MLP neurons of a small language model. Each row is named by its layer, matrix (up: input weights; down: output weights) and neuron, and shows model dimensions 16-271. Each number is 128 + 32 x the weight over its row's rms, rounded and kept within 0 to 255. Numbers have three digits each.
Before each neuron's rows, "fires on" lists the tokens most often at its 100 highest values on Wikipedia text that the model never trained on. A number after a token or word is its count.

fires on: "," 39, "." 8, " become" 6, "ly" 5
L5.up912:122149117141076113150093169146042093117165132150101162175134091137178132139128137116153051130088124165174182094119145102147117120100093110117101079108187169188093129109155096165165069110130105101168079146115120101126134092065060158083031130150195097108148068117139162124097123091162112067102094143137092156136115137162144158118113131163098139101162138157140089150149126166125156164116145118113148164134102131168106098076143051159137170131129128092176125144172162117137127154091132159148175071158082137053110160173112180155076123114136132148148088127173138121166167124118172140083091070156131075170133146136089139160118103135128148189131174082144137160113167139091132144103116079127086054108079173116168074160150155152111117096124090153155092081141177164160150097143137
L5.down912:107063109160167070120169140119161075170137148119144098173097177096153112135156147123151128093129150075114094163158130074121181127202127090136125150049090095164089159162078147144155140160122130164153177122110108161138205150133149134180124165119107191090172151126114169139117101115100114147165143147155187129077151165113116082126151131134132109175177128084108129185123109112094092061180139113119152066115157107108116161196107180111142118123106062148113101109145094135114149137167179085148111162089135119115110084141170135084175137184161119178091103105063153139157060151121139139183137091129177134122066097088194103078134129154130163089139105151131168123126134105133126112187131118092098163125162141110128162103117092098142135123118151100082170195106090036144112063132051

fires on: "-" 44, "\n\n" 8, "hr" 7, "dr" 5, "er" 4, "ta" 4
L2.up1087:171139107099107161155179165084095095117133190141105098144119086134185189141127139191163119084159147159130137123089167114128156147104100159115083115141120117128153121127093104177200194086123179149060124124125188119110137145085077102128103140171124135113092113145093140102145084164098118156119116110106143082148141150097128113135109166122113161130138123100139127059137133170106159172118194146137111111160121173144138124146133156111119163114150166161178079108116104149100088181107108096066152107120118176130136077118136137165072133133112078103091174124091057146101169159113139146171021076126147144155071099135111179159119130062124186105131138152125177134148159123169131186129181137162135107142156179166134140138119191125092144101085116084140185107112145129125071175153128
L2.down1087:077102170138146104117142097122124147145116110115201066182143104115118082144064081147150087143137115114159125129152131108130132096149076134106090167116119123119086114137111081194110172198131099098101074127109123156106104172119149155089091106093094118113099110131200166086148174154118166124166131075153150105121141154082150107127117101156169145134133114146156113141160125105124119107161125105146087134111114128102155120104129179139126064142108169121097110138123162119124125127072131192157083126116146182096118102136150110158125121120163108167117131075106126136143155192108133071166108086150061118126099137076107100138186122057115178066101179095165177152125136161147151124088083112092143161098094167097125140162121054097098136090178122125144139155108211131126104121144163

fires on: "," 39, "ed" 11, "ti" 7, "." 6, ":" 5
L5.up381:126173109147104226079123171101125107149169106164051096138116108159103145097090167064098083126133132124214119118112110055126118135129132155088118108123223137192120078058138096157080097137146131126135135133131141154108184141148105127122139119141175105125123092153141144133134135205147137098126116176088103148109104162164202138193077116098147117167148161082163232072137122100103119153092115081055120174148127085132105202098157156071116169085098124112118138128123125149113121130160157086184111088130154120108184170164122147162087142135105140129140188125126147168172101085132148128116141141194122106145089178108076138134072150165112160160113106123109087141166095105146139111146120107156105125122074119121157053153068146115139131113049108076155173135135118151128086135083099
L5.down381:154093181166129130162101086142117119155120127168139108110121016141129111147089062177154112161123089148162105175117111165156146121097115153188140166122100084085136139130141105075183131086176038157124113154110089120090083098123077124094119137133087130159123153091119186134161114125081200156115152153135141162126210110146084135069161149173089112095138112099167095120119141154148099128114074097161091079112180119175144102170113137185109166138122106134157104127201108137146115140116111064041155190168122138156102116100174095141165128144092144115125083151129185099130173095127132150173101158136082147083094145128159072107141158094139152152135168135072125110133116110198144189120123112161142104148140178100122149087138126148123133132173106164081106168110090169163128089101131

fires on: "\n" 28, "s" 10, "ca" 6, " |" 6, ":" 5, "w" 5
L2.up731:163134137043041165090137092178150138155192078135142126158101167158136110150098159101119158153133113165171125123119153130162137095094190134118177163152115091087108127105100147172131167115109145129113171176102128122135070098121149150134178197100129112087147127142128137175130142181107208165042121170142156144140181097148174159073167114131119140042119073105092077149103137122136091129164095143199159124109101105104166136109122095139127130122051088142152151125145154082161104115144139192099162091120104194168120121120121111115111125088142111136073138128122135146161115141092075087097174107149113142189110160132138189145129126108163124127106140113106099158119122084111124106198062132141087129128132111105114152166183100134092072089120140164134187146112085121109118124155054
L2.down731:125092120204132174087080160092069062120067113151093148103149122161122106091150101141142129128141109130141169116107131101150113137172097190139160093138140150172168113146123134148179145125132129163148113136089086111075133065176098104098130091136084132122176126115158096146168110073134139106196201118126147095049109120131158082098129151174155113142113167116180075125179102165129149111119203068113101171128128140105173125120154147172163130125089157098194158169189069108138164124088106150094111155107061133118178105118096128104122138169114140113130166121095104142124172120109139208109069177136156138126126090123118108110114128088180161153119135141150124100134126121112080206026077175155167162161174149159164143150091143119121138162141155116115132128119120116133089028080122

fires on: "–" 57, "19" 24, "\n\n" 4
L5.up1054:136086173067138145153158125142125066136159154120113175077160115082108142101180178133206164177106123107112159125140085118171146062111113091109137148115125152075130107080135079064096155140254106193116135157138132122118088124152133140073136143175129109077111068134171131155105131159111134130148077136106159077125087167165188115095123145060137098097120129175135125089126142107148144131110214149116080127081152193115150156153122135133055106064131097164119116162119093179168192108180128108084105110146130151176187124145095111144082090158089101130167140146115089141164107149101137152146159112083108158154076095086102158101172110105183178139153106108153096157153098129083163155168155149120083102135157137170138151155133084127134093124077076184110182112122087094156088124114096
L5.down1054:168101094134130132135175106083153085167138114091099144053150182121112133091092200122187124124099110174136090123140108105116106094072099106130114161160108124102132103075139106121115140184141093171168136122128165098124122175193181176106085148093116172108118160122163110101094167070175133159117140163114108084132129167122142101132151132162154123142142103125142184144096172096094102113102098164137068155134079141085085171102102154111120145141158145134164129127107154106155136130169218136091100129109077117073158178073140178158080157198115150172100115090122128141072144102171103179086095044110114080122127129141145137170116113156113194130157151135168175169163112105097070149066133097147051126144132166084158076145110111137113190114133137120216155126128133120095121133125136

fires on: ":" 75, " from" 5
L5.up266:133139164051097166116072143105130142097100058183112149130137176145179169151113142105130116178142124150136116123167101133159126143133104154175158117072129109091120153147091116101120121072150130066112125216144095156154076053075152114110106165146175132122165105106124159098114159193152109084084114150206070161088118112105205127096134144103147118141155088132115100139147153128114173122087125141156095140129074111085182177105136128131208164108110116110160170127090152157133157081123142119146144163114090088156106122128127128141144103160104148171132055136146166127173077117130080103137162132122158124092149218111122092106186163120119094166106166124178091116082120150095122129099137125119091108136122122092173148126113129126143142129113135142127102132016168073167113153191076
L5.down266:131117164083112169147096087121120167156157127100118078165162153158079088102125080136110102093125116182136163137128156217123146157081170091153131171161100164124162215102179154059170126121111153125128107052163091108113149162136142147093132128174116134155114148132144168117169094079152177178181179138119114121163071119131095080170137062149139152114127141197180136146112156069166102149160162135111102118136105123152119115140126066183158155097186166175124132109137132135103097120180090126178168109118104108112170150137114129166186082148130066065136123087107095143145127187146141170126118105123141194155119090122221098131121143137170114118121131134126110128087156149074158100124049079089091093051103078186126126116107133068149126105132126105168121085154120178125106157137134

fires on: "\n\n" 32, " that" 18, " this" 13, " club" 4
L5.up637:113103102087116138081149142142098111168086108144125121135164147110156141104121113105171151092087143145134115079173141139069189124227100141145092189137127106155131107074115177089150110146180104166063092104139158140124107140159140170202128164128128122075120108147173121155114173160069169101196135120144130102135090110090146119104081158155181090103092121101161140159163126095097143086071190102153107140146151159148117153132073153091118088095129094153145080143139149117146109111136130136112101108110082078076100135133140070142134163154120154093148119116064162131075063114150155111163119122124174142175139138164107139090153124171166183194201101129121075131149099119143117139117079186112084154115156181179171084177103111109158106088111083106109134153150106108079137182212133
L5.down637:126196102167155119104156151062143152075120065181149146101081234143158186090128095153171197124106054156144147155112094155165142162159106076129074078144146140099139119113135124105066167166053141132115120146113139128112104136113111160118118150093131176159129134111097123083169145148166139174095134164112141160144142177136122158045125138111155133179090118163066126088101107102167113178115105162101075121125119113108101107124154083081115126173100127143168087133134038108102096108173152128122128104144112151118084149162111116137200141171145133089152187099161128159150125103158129118060170154127153089102164156132083117146112099137083171114135079104126132119121101133082153072136134116064185163109162148127133138170186067077098141175120143162148157104119136125148116120089139

fires on: "t" 28, "d" 15, "le" 12, "ter" 7
L2.up402:128169106111170158106161152208155139178133089115115080131138141162154129099161130163102174107102132158059105113225067051110114132140149087135097119141105136137127101106088121120151087195138100122124178148140087119147194158109118156146110176139116162041107163120183129117119128142095109142135121107152089074075124088195113081082124063148132106073139186072198084163149095168061126109112135116172069129144167111149109069124200119158091091145167076144157165123158176141121134050114115075120127116144125121177112086126176126146142187125124109112147119139083152172131172176156129103151108143098118127084078071127123149171081152094122122138134136102142133134078126098109155116114096116159161129171209126135093119171120094128099127140110116105116189126137134199166128130109146
L2.down402:122155123115143119154089121088156062149072105182164107161142122119110162118149151108127132147127144127171182113112159134136163183115140118148164094106092095103119117163120121146036129124119092092124075120103146133168082100167166133055113092133182151132091169068100153132119078076148110113127107130174112173108110169088108104177117140103105182128106129156106121170122156075193139126157114114102129133093169159078160183164093119125094192124112146126075068122132125152078104140051141124128145104101104170138166143106150144101114155130212163167103128113141129077157104163141082130127127096176121152125198141165112147084106100105115201114147162168114181154104100152123091080114126115144117176059097181058161129127163108153204087113143157127122101134072164117083120136078148

fires on: " |" 35, "nt" 10, "," 6, " Year" 5, "ip" 4, " Actor" 4
L2.up205:126121127112109127144126131215117102105142089083167112191127179120138112108168126169179136121144130112087178154082106144150159063099121148108141138118168135135144135135146203136070137125096158059054094155137158150155137083178052193080079098101102093154208155106097155169128136065137139154115101110098111143133109139102163139151120153151104137147127136137190091093083155184099106098132143157144148173135181124079154091153167132109097056151175124146154127117093169097176086153112140089136160176121149135130123155148099176132127151092143139110107089129150121037063096088132096120137184161107164102123206104147139050136130101151159123145125077114137122098159076130108119161152128080119126077095167129139130065132114103118127087101123118165159137117135149139038131104116149
L2.down205:132130163160116153102072099082168159131186154116146159089081085083126074137157220128117102139146136152087113117143171134140139122115144147182144179163104137121159134144157075090173133093160089117198118095113131113123130157130155139140169168146140127074144073163091119048147130170129065082117140022123165109122119100101088115115111146151062121071130129147110156152097136113122142103139122098142167070088068040114157103137060143148099143103064078130134158083145146168068181150132155127131154098161139152131134122159097122176171142140137170119129139141105171118192125169059216134132078089142140152189082152143152129167121165108154105138131081124065074126143104092145172140150147109108129196109115132163139177097104149131136157109153076080106115125104146149130102145143150

fires on: "M" 31, " la" 18, " La" 13, " " 6, ":" 6
L5.up977:167116160109119143129151138100149152133123121155138150157177094155161125127132163134080159166120123100121093157161137131090127133126136131066112133155096125094074119064119099096099158079142076146148179091218099165167101127170149077137148104148147152134201159094073149135154100110158148151137117154137126031121123188149106144145147139140096134184144113118102086123104142148103148138116105100208169163112115105189098106136145152154115176112065153062170097147074103132162111086073119106200081094185142123158159111125128098116175137107148104204143124042135100103142127125178110136169112122119155154128123125152119113122187115069141138162124231098109105175120121175140094035158134171114092150150075103142158193134127096085186159107071120152090148153064077165142161170114128
L5.down977:115091143164134172156126146125106125098164112096104075106185072088111156161142081152158077099089186133213158105118111121141131107084192131202171174114108137160125175168193132162133155146123139159099093192121093117113156185137118148141088164138178083105119077182178152155102111122139127102133141158139162123167089137057047124139099121127137175115127117126123169113081143182134153147130113145132101192102116111101145129102107042151123112131156157173089129065176105137102088123111103097132189087108125103110127083149119193125101191140137127134101139175159135143040160104116155170114168109141101161120074168131120208119118081145158119169093110159147158120141093111091062201134058126141116088100115123118119079194124150119148155136076133090123150117136171157125122130123158

fires on: ":" 23, "-" 17, "ó" 5, " Pan" 5
L5.up456:107152199156155174077136181144180173154040089195173138128100128124125104153105029091141150139135166128156132188122117135165106112041204177147115053106103114111120121158105120164107098112125129147107131162049113138129136123103140140156144071161134159166113117136118142181133108153185147116127142169116094161145105140102166110117127129123119120131118132089081125092131079122133155104137115179119145115108125122187115123123105133136154101119126132123171135133158149127056110073073119060149141209099098126126115104158083088100165092074152106165128044081093170091139122107113084111123149098151160167096121086110115049160126126115092098128103158093167129152111153150136128133172147146128120135139053189069147119145162132094148115194112189092091126116146138121124082123150098
L5.down456:124120129077094129189083126120135103108164127114119085139125120142131118113149096108132156090119145118112104073106130167154102190085056126174144128137086081113162170166165058134151175115090177085167114158151057098144168123110171160168134136157072109120133121117185103125144078120131109128096149169182100106129172117098115147114114105084146141080162073142074114112089180112065113125125113108197132069148117140131080165074162109087102175145170179075140096174138125119131126154138109120088184176077073122136114141202130146100120126157103189092117145085201066126105140137124157146121112173152147154147093154119136199089164123102099131170102069161101104157078099098090121108090147165117185119107131194189145114140186127148072166155193049143143142147137191108118120142072102

fires on: "-" 92, "/" 4
L2.up898:129111139098175104130141184081127134072137113125145115126177090106070103109084164133139130091118151130155084159136084099175106100109155139184135114117180093080202051122171210148089106136144164125221137121118126106143153105126165140107115150152123155144182106172109137194101198186131099092104150136154124096081104081129054155153147123144146113122128069045154087117140126131116104127144165110104066128111161181079133176181123133081124136126170112103162113151135071121121127096109136067118140121167084159089186149189117104081175176157119164056142144198133078125187126164122134113173107122133142134117127182166139168068149140069124109132142105140174146140086063109077142142116114090078112108184137103152084105147119119130118161112113184123149138130189103126122111080148119
L2.down898:121136077146119081146177136192116125126117137092093164116090129145091119130103099109189112140116179178147118130187098124108202145147094107109085118144102139082107123143094194148161134117115121163146114145031099198068134140096140093090103108078161103175074139139137168163095106109122163139152128165112132114137125084117120138115163165053156181174112063166124124169159107138133065065140167145126135101143129192194130124106124154113160084097103139131091090116178091137122171146111145122085110170162147087151137178105111158130125128093106136110172145104125129129141149179123110147140105101118140093127111093143103148086166114122128104142167099125141102159168125139131113030119135122167164151162098153057114097133153107149152092217158133086081136146167176102086097135129107

fires on: "19" 20, " (" 19, " \"" 14, "′" 8, " hydro" 7, "°" 7
L5.up766:145137161105218157146198149069153089136082113168189125127140178112071156069157122110163085111168115154128137182142119137194083130103083165143129151135140092131092066138167085091128153154122141132107122109081140120043125136085169151110121187141188156144124130127169084143098035154102117099105133119111137104162096183088139103106081108139152157111146185148197107172162124097124143179151161086129140117153138135124113138158137115089071095131163125160151114113091104147176187155153125127129155120139160078091160031157120101141168182194196128174156115116107087104175108161113185123135109111150120042095141124121140153143153182118090099147104158132126157111144152118160139127141122052129177135132143138118172188089149100082101103076161086185156135138109128132131098087072123
L5.down766:120118149205148137100060161157150130145101154170123171098116124073137130102108127149182141127117187142130100169162110111077158115174093120154104117083169143121158141130081126127106104090112134110140134137152122107052165113183152204160091132102112113114135146101135159186118169097105190156066132108044164120142118084149151174133139128100145123111155106136086143159110121093114170098161175061052114086144071149138165144107152157124162215065115158067171106107105120105148125125132163092124081125168151112134162145128160144143095139191139190110137128071115123147121114104088129117181088180133118172137127140134138080092068115127179152088111159102132093117143136148135150166164129145143122123173141119129092102139186131115091103151061121145121129138110107059032201116149162

fires on: "s" 55, "-" 11, "mo" 4, " to" 4
L2.up1024:118094135127174069146170155125174174089107135127098106087103136110082132102146086091088171170111178113113113150125148126175090055139255145193074128168097183131141082152101114133092113081155165135123138185160148151099107131116171124110144172102095178088090127136101142102137136123088125116104106089119117110130068102152124116160094109127081162210099128164143127155168156105098150113109108080100111129131116163189139132152193178119094177164136169122087113121106145092137108125111137077156104169153092160118144104170115156098157165111119132110132137145101113118163145111123185142151094127127113151146122118083164152113124107072127148074104142106047134172156124106148116094154110142092110161121141152155141127147128107126122146078112153112167121174135095154065162221111058
L2.down1024:078078116116107102077090146089037088144115149114099142140118147146083152167140139110156097107154133136106072165168116086085119121136083129160173153148178125116100128154132154169134101177102136175174151086119144120176192154142126122166187128067113144174121127111117112150138080098109107179148134050146121161160149101079136188037123164130162143081176114156094134139166180162106145136127186089143146102112158156104111157132102170135141121124096144059194169111171136124136106098120163105173094180087129138071114076138121207146129139138091130163102160113135123148127122114158121111076120119143086111125196122181123081089110138136113102141153022169169103117092169111138086121113076113193143152111053078103150154093153109065142113161133077113146114127127149131147158135118107

fires on: "-" 43, "xi" 7, "hy" 4
L2.up452:170151126151159111107162102140111165178187113090102114128074147136169060140063140145125130148189146154062119126104133106095156059127153161111137152153160214214107122103147169145128078118152141119118141054098178184117157131191146128133119152121092119110135107096096061107130089178179120123148066138158122163120086179192135126154124153176171104167166102102095115127134095125008048089112164118110155182136158152127144080134096121180140147110118076174145061076080127126137140136166110045144135115085126089110098174100135099105097150060139137143117138131096154100090142146106134130112133113129107108096130148135070175159130132171136135132120129107121115175123198151135127143152185112124093131149185170099123115185133128101146167125129162116080094116105119087124167122097100
L2.down452:109176118159168165133169176099100124125148115134103094052135144116073190151115095123069114143117174110149122124124071148138071106172103106127150122112086097134161146070074156137097167128120132135134103169129123070097137189132117139132152104073146133129142119197173170136162113118089185179130152124135150132176166181106109153126131116078150114155132142144110131101129158088140103158160080140127135068136154123076051149168149170083130127182111113128081161155101088136138133142117172122120110152137081137155132119147115193166106141168156105114119146103133123082155123119097071121129095181089114105147191118089141089113072111159121097155131126157116118144123070067054131200165096137128149130102129156143122093158147103151027106124149099103113174095152124111098129069183139

fires on: "-" 75, "=" 13
L2.up396:136109088106132124149204121175144132164081115139156101137119118097185131070174104144182169091113152138128101181120169125158128139147196147124106097098127173127140069148113161158118151189132136110126136187154130115139097100128130152112123187161102118135149126117102134110110121113151094214138142127067091118156057090089152063158155146082148085057105065056119120160125107086114119164056163057116092136108136132122145105144141143124120173134180160151170138109146076124073068125094080108095149124137086111154111116117075104102180160132149098100128154118125136137189119166152085134154092118080213097103127149186150175184116111144115073139088181144106072159135124062118097107112096136127178116172094120102079119181145122112110187153154157146130154155081054174139166124108153
L2.down396:136030088110154151188109084158047123168133184122164162137128112115109147173125142152096127144115197201165067104108097128141121105139138144122122105064076086100138173100133107064150142168063079141142143099097139131065167128132118071167145113131113130140095156073132103128131066159151120140096130076153138095059145107049110112111148082121123161150140123091112122174119101147101188163109092137073103121168148169106176083156162143129216093085100139134055158090139153102152186124140123159132174149161193131162062169113149181155122108113107117126138176140128139109102166102118177132180124135141074151129077143168096179109129135128149159137141107098181092090126132164126135150142107082181119089124138096169175110144141102180128190109184132130084074150127171090143100180094139

fires on: " (" 24, "-" 16, "din" 15, "." 10, " \"" 8, "to" 4
L5.up92:128138151090097097141162161138149173156091129073116118115098122124105171118124171147100135105189156116134145128130100113210105062076102100145130123087199172167113140106130147151127137117171168117088148038082170111078191161169139137112133168116114137148090122156067115118108142151125095138187156080202115139172155072145130151099159152118182131112133096171154083124144140074151084106159121120121128117096095140131061167138136113145164124117153046131121114122147124186086107132199118143094172094102098134172091193123121111078160107187120123143145121151067145179134200147127123129134133172208124090125165137083109142082146127122134155131128165124109086098107111107088106156122086122177075128165176125146101124159152140069103128135107129162137214172120101093159133145136142
L5.down92:098082123095124168146058175151163142179174159158094163085088131119109134126155098154110155136085154087091101174146183132096088106102107146200151136147131107144125115157203126129120201160106119140131105109101107129000091175125114126090083085125121127127125168156165051138159115108088121131151042123134137144144069138117123107125123102127102158163152129103130138153167172165109101101127135129132130054129211074108169152148125158142093084168091131149178093104151169119166137140145138119136120134127147068160143126121124154141155123107148111121106104139156087162171094099100133147100178179093098163154198162067128114149122146091109156060145114052172121139140166146094140101072095077100101099110193125108152121148167181099076152133151128037104104109127127118141137165153142

fires on: "-" 85, "er" 4
L2.up236:087141132113133103130123095144122103064086095130136124134088117191103112127110127114136046107136124101120102094135093128180130078195170135155083120143174153139141101173123158170125151034103145159112139144218126168121148095146117077142151129117100147116130039109147078163113103170142130128147122137145158138119133090183192116172184106140085137103140051100138160124100095125167111114126162105110166066168158183116128160102120090124129152112099166154202155189132061107125116131119153098118178122125091101113144098170134130142128158137171135100102178115157138173132142134157189100089147093118059093160150132137123118095118105120091144156073139070120086129120098141118119135163117099166162087098110118109184164128086130105097112134165167166159129155099131153032182159093139
L2.down236:102061096095132128081135148118098159147155138139161175071126089159104076089146102169158116094110137109140125100078161105111201121140099130103121091141148160136146155133078167091129111112139119140153089112164114142090159136116126133140119163081093160144142131119075128111157148114121113144119129135107105199091117154092126146052172169097146156143083091154139159082174096153100110155121127112161092108146213151105106150157133135125189095102087097157143142172133103092111202034174092147082131184114158111163050148164136190110158165142150097110126066106125118152132127215161092126165145146146162146086140114070116091115121160124103074120186124147174123078144195113165137113107148076121157097126160172157104145084158213181103146147105079167137118139112119107158008092169142

fires on: " a" 61, "," 9, "." 7, " of" 5, " X" 4
L5.up1248:182093090092147156134143139103077170141099133157092146164159138181174125118139131132179085146206109095092137128137169076051099132132123120128098153151139103100117079090164029058112093140139135132124106137068132118081125142154154073072087141150246133139091104102086109140114147116123120116153063197125077095117100136175156109119097106131087122166126125166131089108110125164199142121118165069094180125144115166145124105091178130176176097159127091138074144106091124194128132132080142114164111108160140130123149110145201193144148143134128167217212154080108126130111086147141149092106112154178151125167122135118051113149164109107167096210132151131171130131131091091130079140112186120145137135107140120162154117108113090117137144155158172132034148147152140155116140099140117
L5.down1248:118125201165150178125150113099121109097180156112113160162138128133090076157177151096107101090094192189155096134092109160116145129100126123173120125120116144146166142196076188135124155131093174135076129084142090159076129115111130159181051130131099108076128072118158123148126074114102172174109153186161144107094185110117123155155125109141173152184053146123106159178111160121084118155141121091091074108120135106109114179184134151071096139157164154113122178129139103044145139107168124127083119156117143116139136122100130128099128175114197090086112103087133085133127102159123118086146080108077151115112131149127158144167107108181156096072144151159114097110115157122144094090112048133133129106143138139120141144117179184148117124099048142107133176116152073107119099175163139

fires on: "-" 61, "eri" 7, "si" 4
L2.up443:118120143108146158080037158143155183129133131160109084155097165080114101105083107175115136133154094127099140140155085059156149118109098181093173122117185092184099107099092122115168117145129126132157136123139137143117136132122140071158177115144142160085115131134137115132115135139134056140085063124143176161158104140175141086192162157145018022091140161136085123072146081128102156078170132108154124118186167101083183113157073109105138142147123135142127172095153157100068124158142085153137150154137122095194201135109116110117139167155101079127134161143108145106136083140115129119151127138132115148135054172137155084140082117154078129126166057063093131178169046156158145099196133102118109127173117196105142193156136168099168112148136177102163074127147097108119146114121131
L2.down443:142076140125127142140124056111116155083103116130079116086105140107073168136156194115174152135178176087150094161089108081146096106210085090102127105151131105102141156201109150064113130108135132132169169127089162138039136085106137180105100074082121099133073117126137140112088171189079119142192096097098157128088156100175066121125123191081153175110092151172131145107114126107117197136143070067108120137075131120168162167082116174099157153126157167114175160175079140188113087133150141110085080155139137091101140130158156103147124185127100132112093170108168089157117098107126109151092157182137184115130143146158113120088112092181106160109142078199169103192124141131094108113135150108130140118106141120114058128109130107106133099145062158177119138142129146143113123139187147

fires on: " |" 59, " years" 6, "ivers" 5, "omm" 4
L2.up243:119154165184199128102088124115159146129094152102109121123134150118133154150132161168044162083086116148169168115186187117169163135134179135139138129138161169140079114137128133104113174088147136093104074125161140110190176097111083097173115092138149131114141120087112091180190140107218153056118075084203113124117103137157106098122154146108143171142139151130099127147116150136096104132156152121156195094149152110129096114075078102137119080079132108169104107096165097091091133058128141147126106118108153129163130141152146093136115141128105141167110127164095084127090151060111155141115195147165111054137059105120132098174115154175101128097065148124121110135107110105141082178196057148141136118113163092129132152097162130097153134142147132113111151069137083136140141142063099
L2.down243:174136149101153136120087177145166138112134136070137103068117143186107199123122104108169145094145123082118097099128103096129157137164034083110141089163175082162131101163171148201207090128087116142110124102157063166149069184130135129156173144149125107122126098107082165121108131071067122138147143193069142149103115098110093126156093125136073135109055090101138138159128143183134084114130093089127151149140119123097151138135107125099126128104101186102089097100103121121167097111057091137128140062171153091125144171065138146113145180161126125133124105208156068163191119105067152134104126146143149132114150138082139156135149172105127133185173139105143127067147205155087140151154126118132152100092095079156131138125106077168086119119173087126138139146147143157139165139156113

fires on: " as" 29, "ul" 9, " of" 7, " |" 7, "h" 6, " from" 5
L2.up829:142090096141140145117183127148113129125145068167137127150141147117150105144113158085136107123183156115173162147091115125192110121129133110119153173113132104111109171123129134067097133125093119118099122156130101124129113088132139155048158147136121090138194147153098138110125089123135111109206127065098104169143166104133131154138179161110096115117099092206132087182109136100125161097119170185076166084175122090107199084116152161079157089154125141107131137095087105155142158137174085164136104128141065142183136133168123153139115160153060087105146133151091171157071142075114113151133047165100154104062196173126177116120113196066185136122111161156105018140130120134124094155123056158188105141098114077091111147128152102157148169154132160084103130081106150097127095188174154
L2.down829:119119114128134159183133110118077154151158137165090144191070142086106187095107124106105125161121093193162085047096121170151124072152148106112127074112093126118170157090118126120150148114107133190106156073139106099133131115129107075088158185100175128140122147096139177154161102154129160071103132138108124165117126148129121108103087148135092167112171214113158098145084075159164184137108079144205097061110176101124115140110106153131160155144132157087077079154111171115161132092128108156114131093113152141156081173106209082141149147113170118133132136101161130139128146189064164117128205151110110098162095084089155098147104140124094153113109200111169114079151125140146096189123189143113128180141119191109105157145185098167151114156104154089074123155087073117132107112156118

fires on: "-" 99
L2.up305:158178114116148161101143143116047090104158125083121156125055075139126067187169155182111129143149167146065112085118128127187172107099105063096151167137152104111080146138105113126118110102088158129147125139068165162133139085134036089127130059183151179151129126165103112076143044136149124116109107107097102151152093184113134165117053174162085130124148050098112115149130201093155146117168119161139175147182184122123168107123085150188175161086098136174131119130145124167114161166156155136078135160115142152101152128158140169109081126139194155116139127145090134148165165150178190189146102127133107125124091132160103136070143157115118083149137132152135081110119102132132061140078149103108077159107141102136158166065062150163095116133181200107113097160121095102136117079137106
L2.down305:096132119161112111152134147133125154112172100077123147139133156084138165131138158134073142141131066073166158106069079122133116130160112246144118128105090171144188164108166092142130173167136109129160151177113119101084080146168156130119085094110097110112127128120108153150138154120112121149148184211122139100149124158120088138107123088142081118177110162151126066159164143112131124137107134112115084078106190164148105175101120095131063121125140123127212134171112119140087152131160151094100160160112105086145183112130131141198159157189160118142156079152131140120136101075079143089092143130133139070102071133137128167159142146111171128088130111139103159026127143083036126088106127123163142130072117191112160124136150173090121163162236069169131081119066110126176099088135089

fires on: " l" 30, "L" 18, "vo" 5, "mi" 5, "I" 5
L2.up1028:147155151140133101116086121118180152143169094120156116121147125125095135148145131170142070096139161150130189143147156082072078160093089117180055126200101147156130129045098105103106142110139100101194107126091128152135138171151137100067168121172179121130167175126114197038102070143148158100136108180094124150119090141144150094175123119120131080143113116156071194140158070136135143145058125131151125127165114096088133078109104167096149096130172108135129096141142153130117172130103122118141074118093082028124053154091174151130065151147104129171137084118116111092113098132152133171110136140145102122086078117116134122170107070183148131140100100129139112174114112111158107107128142151099106110126142153174166158111178001153123125140117161142109138104068158070159079118165119
L2.down1028:173138089174096116063098109098108163138139156120151075095178100145140140130074196142170133178146124173099054177170073183173138074152166099089165143144162172075131158147102101087179116184141133125104129141147171129110139137104124124234134139208093107142137097157079113133150183123097079138137091140172150078129143149149143152150086118125128215053135130083157134121122121120155124121139114133103133106116134189116142172143156115113144153135120104133158155108121075090073157087113157154108119090162145102133073152165106055074155113150101098147118171068138141133120145125059123147124150159121135088189082127127131102175125144070166129125156115167090141116133079091149179099114092121085116154137141103133121131145100211120104143175139140105165177096051171144156150167093096

fires on: ":" 31, "ha" 9, "d" 8, "." 8, "iva" 5, " Far" 5
L2.up830:126175101085071143138131147086096113182166126131094133149172125104131147151142132131189091106129155134070175095121066105150149158126094126128125127152149128116038134106111142087173146119114117060059132199067120188144136133103046143109124191105133105142074097121044144096114153092118097173062195124076121105116106208106163110167128156142125159159132090125119134162144086093112185148145133107154151176126114148136126150140111149118154132171084163150108122111162185077118111149142093118178120150131144102121099140148185117086113191098138125187053126075130145098075126091105112073137133148100150094188213187141071087093127155138167172149088123183122107109107109133135147123164151157068111153135092150078104100119145099134121083122121120154080149129081158137123095195118151
L2.down830:110102145097094125130179091099169105073083109164116125135111131159120175155116161139167086115089134138162123167150153120164140100087194138128117189146161161105159155144182150127116135145121126184146174094197151159038111172163182136132063112181154119115124105124144155128160156146183072122203073132138098128134136096071140096098112124125084102129058089133126110135046116115127090149096074134114109129117077132127103146151116126082107134114071141114133136209131145084168104099159148141135106158163056151133130156028126088173095163124106111087053121110175135125151101188130115164121104160146131180130107134118161096163133133120120146072073140155132088119199127162092131155135107173146173064106167126140114122148170168127124120142152129137142097168134060095158135106134130